{
  "num_hidden_layers": 11,
  "norm": "layernorm",
  "norm_place": "pre",
  "attn_scale": 0.125,
  "init_std_up": 0.0257,
  "init_std_down": 0.00274,
  "beta1": 0.95,
  "max_grad_norm": 1.0,
  "decay_shape": "linear",
  "doc_mask": false
}
MLP neurons of a small language model. Each row is named by its layer, matrix (up: input weights) and neuron, and shows model dimensions 314-441. Each number is 128 + 24 x the weight over its row's rms, rounded and kept within 0 to 255.
A block is one neuron, or neurons of one layer that tend to fire together. Before each block is what it responds to, as a language model described it from the Wikipedia text at the highest values.

Responds to: Short middle or final pieces of words split into several tokens, mostly proper names and places, such as Al-ic-ia, Kolk-ata, Hal-ic-arnassus; occasional = or - punctuation.
L2.up1194 [ 88 154 112  97 116 125 130 147 107  75 109 124 160 139 127 156 140 114 124 128 125 116 125 104 168 134 101  94  96 131 108 122  91 157 125 124 127 139 156 131 116  95 182  97  95 131 123 108 127 125 134 139 133 135 109 102 158 144 135 101 120 143 101 152 134 173  92 114  97 152 168 145 136 120 131 116  75 121 123 127 156 149 140 140 127 126 113 136 112 100 126 121 140 155  98 129  93 109 111 144 109 155 100 128 136 151 121 150 133 128 160 117 137 118 160  86 130 131 137 149 127 107 107 148 137 122 171 146]

Responds to: First piece of a lowercase common word split into several tokens, often after the, a or a comma, e.g. l(ittle), wi(reless), kn(ights).
L2.up1770 [118 102 146  95 181 159  94 170 135 132 140 134 106 132 131 194 168 124 116 114 183 156  94 139 156 139 144 192 136  91 122  96 158 143 129 117 147 136  77 135 127 167 107 124 127 117 142 115 107 100 123 167 127 118 137 141 110 165 132 147 126 177 116 172 138 101 130 181 146 137 112 161 152 124 133 120 113 106 148 123  89 104 140 169 135 102 145 135 108 113 125 111 153 121 139 149  99 116 151  98 146 190 127 140  99 155 137 134 113 115 123  98 132 163 106 109 127 120 148 145 114 118 132 156 153 118 151 108]

Responds to: Final word-piece endings that complete a verb, often after "to" or an auxiliary and before its object or complement: elec-t, believ-e, recogn-ize, lear-n.
L4.up624 [110 151 164 111  81 110 128  95 113  94 165 123 131  84 137 134 164 179 111 133  90 146  92 106 121 149 172  72 102  92 109 139 141 105  93 139 148 131 169 121 112  88 131 174 127 126 105 132 138 129 111 146 136 161 155 147  97  96 146 134 126 145 147 142 113 116  95 118 109  79 103 112  98 138 128 122 145 138 146 134 149 144 160 142 116 122  99 143 155 144 127 125 155 127 149 101 153 146 175 133 114 178 190  74  91 135 113 158 128 171 139 150 106 102 147  92 111 136 140 131 130 100 183 186  89 101 118 143]
L4.up759 [159 110 108 125 116 134 140 107 151  69 110 141 117 155 101 163 112 110 156 141 113 135 143 109 124 148 163 125 121 118 105 131 126 139  64 107 116 166 132  98 106  91 129 118 144 186 110 111  97 108 179 123 169 139 119 139 118 138 162 113 103 162 134 117 164  80 114 141 123 140  88 117 113 108 126  80 141 175 135 145 184 131  92  93 142 106 128  87 121 146 109 161 107  90 161 120  79 154 120 131 107  87 153 118 125 127  97 123 145 116 127 124  80  63 103 109 108 131 128 135 134 161 160 151  86 137 122 113]
L4.up961 [100  94 150 178  93 130 129 128  90  99 152 127 148 117  81 115  97 124 129 127 134 147 134 162 141 117 153 128 176 129 187 117 134 113 134 141  57 107 121 132 115  59 155 114  72 128 100 116 118 131 108 100 168 128 103 146 133 103 154 153 137  85 152 112 116 133 144 130 138  93 107  77 121 159 153 103 108 134 114 141 130 136 168 155  77 114 118 173 156 129 125 113 122 122 140 112 128 115  86 111 161  94 172 112 106  88 121 166  97 132 136 119 103 144 145 103 150  93 108 120 124 127 138 151  95 109 130 128]
L4.up1294 [133  97 103 134 144 141 148 147 144 124 134 123 131 111 107 101 146 145 172 142 114 142 123  98 145 113 106 137 145 125 100 124  96 106 101 123 156 115  79 112 122 124 130 137 185 122 136 115 124 115 159 120 146 125  76  96  82  84 160 170 138 140 114 140 136 139 122 173 138 133 139 116 111 138 115 105 105 116  97 127 168 158 150 121 128 127 159 139 101 113  77 100 124 101 159 136  81 118 172 137 144  98 107 141 144  88 131 100 158 101 115 165 115 106 161 118 141 116 105 114 178 126 132 113 130 167 114 132]
L4.up1329 [189 145 150 113 116 101 167 111 110 127 115 116 132 149 148 134 128 132  72  84 158 163 159 105 156 158 199 124 132 110  75 145 154 117 105 138 107 140 151 112 131 105 129 179 139 134 116 104 171 174 146 122 101 111 145 143 118 131 142 128 120 133 120 138 134 121 140 167 109 151  72 118 119 175 136 153 125 129  88 124 132 150 112 120 106 135 159  91 149 148 127 132  88 130 125 120 103 124 125 183 134 114  98 125 167 118 173 134 135 185 165 134 145 108 134 120 102 154 131 139 121 121 147 155 120 133 143 126]
L4.up1713 [ 96 115 139 125  88 164 157 114  94 159 121 121  94 140 150 114 178 145 163 145 134 164  88 106 152 118  65 127 170 107 111 111 110 107 100 173  89 114 171 148 154 119 170 147 140 160 126 110 101 108 149 123 142 137 110 119  84  94  98 141 131 134 172  59  91 130 106 132 125 122 126 184 123 123 129 108 109 111 135 115 152 134 155 116 187 131 112 137 164 101 140 102 159 108 147 161 140 134 167 155 131 150 162 149 154 158 108 144 176 146 125 150 146 153 142 129 115 159  93 129 121 153 133 118 127 126 135 152]
L4.up1759 [173 124 133 128 105 162 125  97 107  84 113 160 136  93 155 105 100 137 168 167 126 143 141 163 136 142 105  95  93 133 148 122 133 135 130 164 148 180 133  89 111 110 150 153 144 129 101  91 143 101 114 155 130 138 107 177 119 127 147 161 121 106 138 135 150 108  97 133  92 135 121 104 107 153 145 101  87 110 147 146 142 160 147 102 135 106  94 135 123 161  94  96  99  87 159 142  98 127 171 103 124 111 139 173  90 114 132 112 143 125  87 116  70 129 132 126 115  89 141  96 153  95 154 129 142 141 120 133]
L4.up1772 [129 145 115 154  99 121  94 105 165  98 132 112 109 108 128 122 121 102 155 112 139 163 190 118 173 157  98  91 107 120 163 137 146 159 149 131 123 127 133 114 122 157 145 129 150 115  94 124 134  83 159 144 146 121 105  92 130  97 157 124 131 169 113 127 116 104 141 122 139 122 136 118 144 144 118 126 126  97  97 119 107 118 174 145 156 124 101 135 214 168 159 165 109 146 118 110 158 110 152 118 120 115 155 117 138 152 102 148  99 106 132 122 126 137 107 129 140  98 157 122 124 111 135 183 129 158 131 177]

Responds to: Short subword fragments, often "i", inside or ending non-English proper names (Italian, Romanian, Slavic), such as Ricc-i-ardi, Ponton-i, Ozob-i-ć.
L7.up38 [134 116 121  88  98 111  93 107 171 149 124 161 110  98 171  84 134 115 180 160 161 143 110 133 147 126  87  94 127 107 165 119 153 158  86 130 125 127 129 135 129 106 117 190 141 151 142  91 121 110 143 102 184 176 118 112 152 129  97  93 131 117 134 121  81 132  82 113 128 118 100  94 134 147 110  89 136  85 175 146 108 144 127 145 123 119 163 148 124 137 122  71 143 192 148 105 148 124 104 105 123 107 163 144 118 145 139 126 122 116 128 142 111 166  83 141 127 150 120 185 115 156 123 157 167 118 131 116]
L7.up131 [124 128  92 124 191 152 119 136 107 125 115 127 126  89 112  99 152 115  87 136 135 166 119 147 114 131 113  95 134 125 139 182 118  87  84 149 140 151 145 117 153 158 105 150  95 119  94 138 145 105 139 132  95 142  84 108 168 109 125 116 162 129 135 137  96 103  81  98 147 139  94 147 105 147 128  79 183 118 149  95 116 141 128 100 151  97 112 171 137 142 124 133 113 127 109 138 155 144 124 109 121 135 164  95  72 134 101 112 152 124 134 147 107 111 138 192 119  78 142 161 133 112 134 135 103 105 106 168]
L7.up168 [129 119 123 111 118 109 123 162 109 128 127 110 133 114 140 113 136 135 132 164 157 139 122 126 140 124 153 100 130  93 146 143 127 128 144 166 159 193 104 136  88 149 100 120 154 134 102 119  94 149 123 147  82 121  68 135 109 156  92  99 138 140 109 101 120 168  98 134 120 133 134 138 124 139 115  89 115 158 101  98 104 174 148 120 158 129 149 173 145 122 127 188 126 121  93 121  99 131 126 117 130 163 114 153 126  65 102 153  68 108 132 136 135 105 154 128  81  89  94 132 124 104 124 157 122 132 135 131]
L7.up640 [116 173 116 135 129 115  85  91 125 154 146 103 162  88 118 114 169 131 112 100 128 110 151  71 169 154 129  77 205 110 144 152 156 132 121 106  83 156 105 134 149 114 106 109 122 114 140 130 119 144 136  95 130  92 102 139 128 133 111 136 142 154 111 142  94 111 120 116  94  99 138 164 122  96  89 134 140 100 143 138 120 141 118 100 123 162 167 148 135  86 135 163 124  98 131 143 132 147 145 142 111 104 144 133 143 152 101 158 126 140 174 105 121 164 139 162 168 137 129 164 106  98 153 166 145 105  94 116]
L7.up927 [122 109 157 132 126 108 149 103 112 142 130 101 107  95 102 121 113  91 170 136 179 104 107 144 119 133 152  88 127 135 175 144 117  97  94 124 114 157 156 127 173 123 125 168 111  83 160  89 109 115 132  89 149 102  99 114 117 125 140  99 142 150 101 171 116 150 143  88  93 158 106 151 108 140 111 110 135 119 149 147  94 163 114 122 123 124 126  84 107 143 131 120 131 127 115 127 129 140  98 151 122 100 136 150 100  94 103 110 133 122 143 122 161  97 164 118 167 115 118 146 159 117 137 134  97  86 123 106]
L7.up1046 [155 149  91 152 125 117 144 119 136 111  80 135 175 100 149 128 102 102 135 108  99 111 103 135 101 130 147 150 111 109 135 153 135 114 109 167 151 151 144 113 152 103 137 101 121 136 134 157 149 145 149 152 163 138 117 111 140 131 147  53 156 142 107 106 147  91 130 141  92 136 131 145 142 159 117 140 117  99  87  91 117  95  98 101 134 125 118 144 130 138 111 106 139 165  99 108 109 131 124 135 121 126 136 138 134 102 105 136 115 119 110 172 141  95 129  93 159 150 125 144  98  89 161 131 112 103 112  86]
L7.up1360 [101 151 102 146 147 161 103  91 115 129 114 140 151 126 126 118 104  95 144 152 135 139 108 122 132 144 116  88 159  95 144 143 146 155 138 148 133 106 138 153 103 144 131 175 106 115 126 153  97 137 127  86 127 114 127 158 180 131 163 108 129 128 127 127 102 129  90 126 111 120 137 173 124 161 136 110 171 136 179 143 105 178 156 107 133 113 147 121 131 167 166 137 100 101 157 115 137 134 154 131 110  96 145 121 106 111 150 133 128 106 124 151 133 117 116 138 139 151 139 157 119 106 132 125  82 148 156 143]
L7.up1431 [112  86 133 135 142 111 138 139 105  91  95 101 172 109 151  92 146 136 134 124 111 113 125 117 121 139 129 107 122 161 138  90 106  95 155 152 117 160 140 153 143 148 121 153 108 150 140 115  87 101 112  94 149 106 124 106 137 111 172 126 134  91 121 139 116 132 115 133 187 140 124 133  74  85 158 135 159  83 127 138 143  70 127  95 135 100 127 117 134 112 129 117 124 170 103 121 129 131 153  67 128 125 136 128 153  99 109 132 129 112 141 164 134 145 124 119 145 145 125 102 197 132 164 157 171  89 121 138]

Responds to: Final token or ending of a main verb about to take an object or complement, often after to, such as break, moves, answered, went.
L7.up17 [137 109 139 160 135 135 138 103 123 151 160 147 103  78 155 120 134 130 148 194  85 128 113  98 159 145 137 139 130 136 107 101 167 175 114 130 157 139 107 144 119 126 172 105 107  48 167  98 114  88 112 116 137 150 105 114 137 114 116 151 138 111 141 101 120 129 145  97 121 128 147 119 125 140  99  85  99 127 136 159  96 132 113 107 108 139 142 148  98 111 156 121 163 112 115  83 146 129 188 118 126 159 120 171 136 144 137 135 140 100 121 143 132 147 138 112 105 105 107  95 109 112 178 148 114 133 141 123]
L7.up28 [123 113 104 156 128  78  95 126  99 133 116 154 112 167 143  99 158 129 106 126 133 122 121  87 183 113 151 138 107 169 108 113 168 123 101 116 152 131 122 120 163 152 116 139 150 138 114  88 123 128 115 114 151 110 111 121 119 122 123 157 152 128 142 124 142 159 166 137 129 165 104  70 120 123 113 161 129 143 130 119 139 123 115  90 104 121 163 112 122 113 128 131 143 121 111 129 128 142 145 115  99 118 137 114  76 146 141 108 104 176  83 112 165 112 154 114 134 167  95 181 117  71 141 153 125 106 114  93]
L7.up351 [142 121 124 131 118 132 103 137 115 143  93 137 120  71 141 110 115 116 139 159 132 210 144  73 147 116 156  76 143 131 173 116 160 128 143 102 105 145 101 130 128 150 132 144 154 132 143 109 117 131 110 153 169 135 117 137 106 109 124 136 167 159 140 159 130 126 116 111 131 164 138 121 100 175 121  79 117 134 142 145 164 135 122 106 124 134 123 136 144 114 103 130 110 124 101  95  71 113 143 106 132 135 151 171 104 162 174 151 111 120 132 136 100 126 147 146 108 122 138 118  95 101  98 130 108 114 145 147]
L7.up461 [146 123 135 134 150 144  79 121 131 153  55 138 116 141 128 108 153 137 148 165 119 164 154  99 117 116 144 153 137 132 138 121 169 127 112 155 185 107 123  90 121 148 114 113 139 100 102 167 162 115 146 149 158 166 122 102  85 145 119 139 116 137  89 110 150 127 124 118 124 139 171 104  79 139 147 152 116 146 117 100 118 114  96 111 122 115 166 124 144 132 154 118 152 181  95 125  81 112 170 137 103  99 146 168 146 165 150 130  98 104 126 139 119 106 179 135 122 143 154 115 124 150 122 131 127 180 141 106]
L7.up1070 [163 117 107  95 161 112 106 104 112 168 122 119 104 139 135 131 113 157  90 119 132 157 168 130 103 127 140 110  76 148 179 129 177 139 123 162 101 130 131 121 118 111 110 156 137  95 117 122 136 120 110 130 144 106  89 127 124 119 153 103 122 106 140 146 128 166 110 146 124 176 156 139  84 121 113 108  96 104 115 177  97 159 115 100 164 149 153 128 178 120 131 138 135  73 137 114 114 132 120 126 121 114 106 120  99 123 117 135  98  96 102 163 126 125 144 119 112 105 135 125 125 133 129 147 121  91 186 116]
L7.up1444 [106  93 130 140 115 114  85 128 112 135 142 140 110 107 179 113 147 153  91 134  67 156 154 112 147 102 183 107 174 148 162 112 156 132 144 118 147 147  88 132 136 158 135 170 100  96 126 155 156 144 131  99 146 125 118 110  91 128 135 121 135 169 154 111 130 166 138  86 105 126 135  99 143 109 145 150 123 127 154 148 124 119 113 108 138 123 104 129 114 125 111 129 123  71 109 109  81 133 156 128 167 141 123 125 102 154 167 121  98 106 136 108  87  80 132 116  93 102 145 123 122 117  72 144 116 124 140 136]
L7.up1712 [162 111 120  91 152 115  57 114 136 113 145 136 104 107 144 134 148  90  97 113 160 152 132 100 140 108 100  71 156 126 157 133 191 145 156 120 105 111 137 142 119 160 104 144 128 120 161 160 124 122  80 127 142 145 116 142  91 124 125 161 115 140 157 104 151 117 144 105  70  88 146 170 116  91 107 161 135 108 177 125 153 136 102 123  95 152 147  91 159 116 107  89 131 152 116 112 142 101 142 149 142 125 171 161 115 124 136 120 126 132 112 119 122  87 166 126 105 174 133 124 103 128 100 127 120 147  92 112]
L7.up1733 [155 105 102 150 147 147 108 114 105 138 107 134 134 130 122  91 116 151 149 127 149 164 116 111 163 119 136 136 132 150 132 113 114 116 121 121  93 185 131 137 135 140 103 119 131 108 135 127 123  97 170 137 109 103 124 114  84 146 119 143 162 156  96 127 106 109  91 143  96 124 152 110 140 178  98 111 119 151  91 128 152 145 144 115 109 156 137 138 127  70 104 106  83 173 111 134 134 158 113 125 135  98 151 134 124 126 135 109  64 110  94 136 104 103 127 134 149 119 150 105 114  89 117 118 147 123 142 149]

Responds to: Word endings or whole words of verbs and relational modifiers that take a following object or phrase, such as helped, rejoined, outside, northern.
L2.up24 [113 117  95 114 183 117  83  84 115 151 119  81 118 121 158 115 121 129 150 155 145 140 126 155 162 133 200 109 135 131 111 162 151 118 103 137 127 105 124  96 113 111 134 161 159 135 103 129  81  89 130 114 127 107 106 146 162 123 150 113 127 153 127 131 185 150 152 126 126 123 130  76 162  86 114 138 110 149 106 137 135 147 125 144 116 106 108 141  75 150 145 141  91 141 155  94 112 137 135 125 124 109 126 142 126 155 120 161 109  88 125 121 110 115 128  95 143 126  82 130 126 135 162 163  90 144 142  77]

Responds to: Word pieces inside technical terms (hydrotherm-al, post-erior, al-gebras) and the last digit before a unit (2.05 cm, 10–12 mm) in scientific descriptions.
L7.up136 [118 134 117 147 157  97 131 113 162 117 111 150 142 115 123 137  88 166 158 149 137 159 104  78 107  99 116 131 134 160 204 117 127 112 117 157 132 102 121 116 153 125 147 172 132 129 127 149 143  83 142 119 149 115 142 140 131 128  97 100  94 169 157 117 135 133 107 135 128 189 136 111 129  77 134 129 135 173 122 135  87 149 130 138 200 133 116 165 134 144 117 152 157 145 123 108 128 111 109 110  97 167 150 125  96 132  81 145 136 149 114 160 155 120  92 134 138 144 145 114 137 159  97 125 119 108 129 157]
L7.up278 [109 130 125 147 137 126 171 117 132 107 160 153 106  88 156 151 130 144 145 100 124 156 104 170  81 120 100 119 115 120 181 148 121 139 161 126 180 134 120 119  99 102 129 165 168 107  94 154 121 150  86 130 109 129 169  94 119 103 123  91  70  97 138 182 181 178 113 127 127 134 141 129 105 117 168 118 147  92 147  82  73 108 130 103 159 173 106 131 150 135 140 108 152 125 141  85  95 151 105  88  77  62 131 168 109 120 117 129 148 161  59 102 105 102 140 136 104  94 145 116 107 116 145 147 139  82 153 171]
L7.up486 [107 121  91 149 118 188 119 164 147 162 103 129 177 102  97 126 134 102 124 149 141 185 122 140 113  98  77 140 105 126 148 152 135 107 132 143 108 115 111 140  92 110 144 130 148 104  95 139 122 105  74 170 154 137 127  98 109 107 158 121 164 135 143 147 151 149 143 140 108 126 119 119 149  86 135  94 155  48  89 143 143 137 150 116 141 119 161 126 161 147 155 135 105 153 157 136 118 146 124 125  59 161 151 188 128 143 134  94 137  99 108 100 130 107 157  99  75 162 166 107  98 153 119 144 106 147 145 124]
L7.up598 [135  80 139 170 125  99 150 142 133 109 114 132 135  75 132  79 142 123  92 134 121 185 133 156 117 119  80 111 128  91 159 101 132 139 140 114 104 128 150 124 142 129  87 154 108 143 143 142 108 147 134 131 104 120 108 149 127 110 173  69 119 154 119 197 190 107 166 105 102 107 142 134 139 104 143 190 110 144  90 121 131 124 149 118 135 184 109 100  97 108 147 124  94 147 130 150 157 130 158 145 112 136 122 148 127 106 122 141 104 181 163 140 114  66 138 134 116 129 123 123  87 158 141 154 126  88 168 111]
L7.up869 [128 137 143 142 153 131  72 123 133 122 155 101 144 130 147  72 115 134 127 121 146 126 129 142 123 141 120 118 123 112 131  96 144 104 130 144 124 121 173 118 116  99 164 191 112 139 104 112 168 109 165 175 132 119 124 138 145 107 116 106  98 149 128 120 132 164 122 125 110 125 114  96  94  90 118 132 112 132 109 140 149 149 137 130 120 166 158 143 142 126 119 131 131  94  91 113 108 110  91 147  91 147 125 144 162 135 141 173 136 150 113 141 111 145  94 109  93 138 165 173 113 116 154 103 147 171 148 118]
L7.up984 [136 101 162 127 134 114 136 137 119  60 122 133 124 114 198 127 103 127 149 150 129 118 109 128  80  88 151 125 111 167 128 108 142  90 108 127 137 111  97 146 158 131 140 150 114 138 134 167 126 112  81 119 143  81 148 156 106 123 103 149 158 147 126 124 134 124 142 136 132 118  89 109 138 112 122 124  53  94 114  65 132 139 146 125 128 135 136 136 133 118  90 169  99 123 148 136 154 117 111 104 134 107 157 161 139 131 146 133 114 124 118  78 129 104 182 123 160 141 105 127 114 130 107 101 145 123 102 140]
L7.up1577 [127 117 128 110 115 113 172 143  86 173 137 117 150 126 108  91  98 124 121 109 128 100 113 139 137 134 104 112  99  99 124 135 106 108 111 196  97 120 147 147  92  76 139 135 116 174  82 147 142 148 143 162 134 154 167 121 108 103 141 114 131 118 194 113 132 118  99  73 131 107  98  79 150 103  92 130 120 100 161 109 110 117 175 148 147 155 135 117 121 103 151 126 109 160 160 188 144 138 119 161 135 124 149 113 141 122 138 168 174 159 131  89 155 147 166 133 105 153 134 107 134 143 146 111  93 110 110 108]
L7.up1704 [151 142 121 141 184 131 108 131 133 114 141  93 123 130 140 132 122 107 129 121 128  71 134  99 113 125 185 124  87 109 113 131 100 118 109 155 137 123 137 146 171 159 149 133 145 158  80 158 132 107 114 142 112 144 151 115  89 202 124 124 145 116 124 150 128 158 120 147 156 135  62 114 129 107 125 129 112 159 120 136 128 134 142 138 118 159 116 131  84 104 124 146 114 129 154  86 110 163  63 119 145 115 114 126 115 145  96 162 112 148  98 113 159 121 113 107 140 127 123 144 145 141 130 156 110 139 144 120]